config = dict(
    head_dim=32,
    d_mlp=1024,
    init_std_o=0.0233,
    init_std_up=0.0233,
    lr_head=0.00834,
    decay_fraction=1.0,
    batch_tokens=65536,
    doc_mask=True,
)
MLP neurons of a small language model. Each row is named by its layer, matrix (down: output weights) and neuron, and shows model dimensions 0-127. Each number is 128 + 32 x the weight over its row's rms, rounded and kept within 0 to 255. Numbers have three digits each.
A block is one neuron, or neurons of one layer that tend to fire together. After each block is what it responds to, as a language model described it from the Wikipedia text at the highest values.

L21.down256:101078153178134165118150141148171139139102147172002124120160142165088114167098236115149148146117129108137171206128127078161139124129121098135115094109142070166142170114162079132125133094107171119111089112130148120116176147108166094148135086133161119192080130108117109151129109132107091074135144116137139028147100123152127157166128116082078135110156129190114143118190157132122121098121
Description: Numeric decimal/thousands separators. Periods and commas inside numbers, right after the leading digits, mostly in tables of votes, areas and times, such as 232.6, 36.50, 4,000.

L20.down60:143134110098138166151146123168084110141169095080200128166135148116105118147140100116157121163128091143094163122109185096115140145130132082121147099132178142085130147128118131129123092065134160161173057168127134154034121131150056116086056115186092147117168091119098153147073116136085099124173096115144199145143147134067137172198085118095133083096123093125116124191144143123122222152129
L20.down366:147093092121109138164166155152144160135131075102183149122173142130150170091077201157123180170142154101105100127154107091116139131074082108136164125128150087109093131170138164147157154133051176154152151031154153149140105093085092107078100102125132106154132136153109074094107126126147142164193150138125129148176110106144088122189148141135129182157098155085166120096095139136154088162119
L20.down450:068192098162146090128219160114145117108138108130097174134143145132145124111164174109121165112117108145140112161183226143142143137133065121113107165157099057094082124150117057097094130136106133101155100102089073112169137134106086196117110201114156134171160137116154127120127091146096127135141199115091142117108139151160165109164134141170176211117124137072101102101152106170142130099102
L20.down757:193127149143195163136182106145155106141097120129143148136111103117155118098175133158149140125092137141184158098103175091094133128142083119125095187036127060191116126118156098093112146101097199131151155050172060155128152174137168128129145149087195067116141162174080135098098146105133174120166104117123099162135095111080090124112131178097191083116142162121172126160161133149116140118102
Description: Dates in biographies. Day numbers after a month in birth/death dates of Wikipedia biography openings (April 3, October 12), plus commas or sentence starters after dates (In 1921, He).

L21.down349:095087126183181096186121129135110111137115119155112148145083163139115108087130089119144146114070101096106121092145162139113173118140111141095149139096124089164146081121172102157128098167183110155062128242040105132198126160128110131096116111140163130117167101180174103140157116187109078121114138124129132158121132138145155115124134026150095113115143141089105150153071118127091152125168
Description: Determiner before noun phrases. Mostly the article the (or The opening a section) in encyclopedic prose, often after prepositions: in the, of the, from the; also a parenthesis after a species name and heading markers.

L13.down239:149165166172116140090109144126118090135095185147111081123196148120095121105120108106154114129167112171143117157194107080203119114139176106126094184112154145149150113152109169161086108090103146124122126100102157123129131221106089136157109109075170095120117056094087129144108162150144130173069113159157103159130129084129091194115067146145151129155127135128114171139139121143086132097171
L13.down455:147152158152131156087167149126152173147110163103108076096143092077113163104106132076081073105172148205105083143130078164188100082105153139153159179162137145169098091148178088147124094111109078132123112127118131123100110179073148126148164065113120153116184061068097150111161138105149114141096161124157127133137160093112144169139138161083172102122124146154136196113117107181084120108159
L13.down797:125128167103133167069108097150119110127099191135120131113130144117118138087186109049096103107184170118118116095151149188151109171140065098110111135123150100126150123170144102136115152132147074109134083090141140139113131118151144160109167125163100143121091062014069094130117117155094116122148104143110106098114113125115109159110127082055079097161120098166151096161139151120108157095099
L13.down919:181134171107141135083128103142088165158155159142136112119143131086126184120097160084094113142132125210098114129149071174171093139119135119114175110125121114122148147153182124170099147098199192161104089086143146099110103080105136112172171106135137141143166086122090097181111157101162073116113106119138143098126191084124106133153117168035150129125118121159167118165160120125083123127168
Description: Table row-end pipes. Pipe separator closing the last cell of a wiki table row just before a line break, e.g. after scores, names, totals; also semicolons in lists.

L21.down964:113134111159103097133140153055117075162067114142035113161165099145078139078088141115128183158124115102119114157219104118161073108146153135142114117158135103123122097106158166156078120083098151205141156255126141117160170147070112122136166146132155151114171125102176181191114131078062167148129116180157159149183164127094095121105149128127140158137104049157171160170098086140143140098136
Description: Segment-ending punctuation. Punctuation that closes a text unit and precedes a line break or new sentence: sentence-final periods, the last = of wiki headings, trailing table pipes, list-introducing colons.

L13.down114:155071164161148109149130167117108107158119131121099129193111146184097155128112125159164110169194213150129080113101173120099102092102042105128134128165137127110131118104207096145112147144099168143080171178085071175158146089062067128167115088103172184124158195069091151165067148097098127162156199145114071159147096125147114070093137160097153156138140135094149115163080150129104109083116
L13.down382:125077148132121057177161098058149199105122111131129170080122168118176125105169100075123142083063173134117134123129104144141146116145183136130115148086077126135130137125132161203156137209070121125139134091082116095088120157138087150095109121121102151179145136186174161087113104124112177140135151157140147137157156039123110073128107177128145174085110115141139189155143166078130104126147
L13.down560:113124164112157088101147148100172152124111119129134142130150129143153145140157151179187180157199097125110108111201156120140094126104097164139166129139164159075157095146109083152140163095089156118131139123201206186139129124113158150099117144105163089117158170132163111154190096089115160134164066144173169090128113122149030132136136142128122140109195111145125108119157139126162130059154
L13.down904:120176109101072132146090087129116156144134159125132062152130126110111112071118147072119134081176196107172137124134154133045098137110118102073083076110152116111085171140157089107110219180143111136123139147146155145100092137142179161108148152142143062104126159117160169134097154154064199132206117089100195115167134117140156119125083154132128127138143149119119123099128125076081082148119
Description: Mid-number digit chunks. Digit chunks and separators partway through multi-token numbers, strongest on longitude degrees after "°N" in coordinates (119, 79, 81), also comma/period in figures and dates.

L20.down83:132107113157140089124135143111116114095115149096116092119111121170104138104098119129067101152173165110193158087099166110170134165096145136094099142096178125148125118156075125082174160103122126100071084153148172161127156133133140131135124154115118136073089174163120152166140123089141161124124193196127096164106099144088074163110125109124083110137123103152141146102118136150169095178123
L20.down591:127135109134143152112165148111134120093152147176107146132131161204122086097156118167155128134176174184106077132137110144104099147129108138098092148139143107118105161097067106072173172100099130128132112173112194166163187060117087191132151163097166056111114140074130162094063126100072151098110155160146131164154138122128148076159090144083140185110165092152135154187089160212143109097122
L20.down594:109122205112093138115127159073108167132105103121096132176078134210106179178113192176111091084107129141132130085100151142161112149173116167159105157118092144060168172148063110146165121095142114139174110187198169086114128056119065163129144165127106144114095173159119138123118163104100113154147099161172121110144105163096155059118208118126105152160128111170128188139133092107121099098159
L20.down852:148120063155133112117091144165155168093120095127143145160115152119145128160150084124066118126159157121087128121124153138121138170142106166144156081122062105154090121119077109167121153168075198113180159126122103214107116089096109209047154186180086081193134076125062123087114120128096096135134195137140125123148105180186164159079125168125123155149130126118089152083062117107161123137145
Description: Decimal digits in table cells. Final digits after a decimal point in numbers inside wiki tables, such as times, scores, temperatures and vote shares (67.1, 24.1, 13.150); weaker on closing table pipes and parentheses.

L13.down133:158181090170124126112141100077072100134144134152133097123151093140149056134156090067105129118108088066105112116143137139137101117107098108138133124068116057126047085120094138168137092162097079169154159175100127163123147119123062161109142126118145068111119117077058161119126150135147123109169136147149106144078128142054176139140141138180119106112122101110090117149130113166109160138154
L13.down784:135167093088112097139178155103074190156101131180155190144121172174117163080085147079168119150052126099119131128210122145165120117158102105105114121096094082079112161146110147194089150135096173123150112125024107131155086145159102103168113175146112130137124157158126109150110172132179148059129134142146110137146139128062119149132177099135140127076140141117147071119165040105131121108128
L13.down869:145141097146126155150094101100112086123091146144138115170103141172084106132103076114164107182163129121117129108105131086156139164166128096174138106116179126132101153136162136173069128188181110123148155198078100141139080177085116199070142110138091109164152158123157109177138183183148109131176113136165119130178114120173106115083100150172206117144136083152142155106084160052133204112112
L13.down1007:139158101107122176151155109164103108111098129154151139140092095149120124120101090122114115091081110129121146107100159095164096110115158160093118113094141090126083161114147085136154146097155151066098081209136103171180104175142089198112133183124115152072108085134174107182154127093127130088123171153128170130087166146128160160132107165152148106172127114096120103147120153133184224135077
Description: Phrase-opening articles. Articles the, a, an that begin a new phrase, strongest right after an opening quotation mark or parenthesis, as in "the level of confidence", (the Lucas critique), and after line breaks; also table-cell pipes.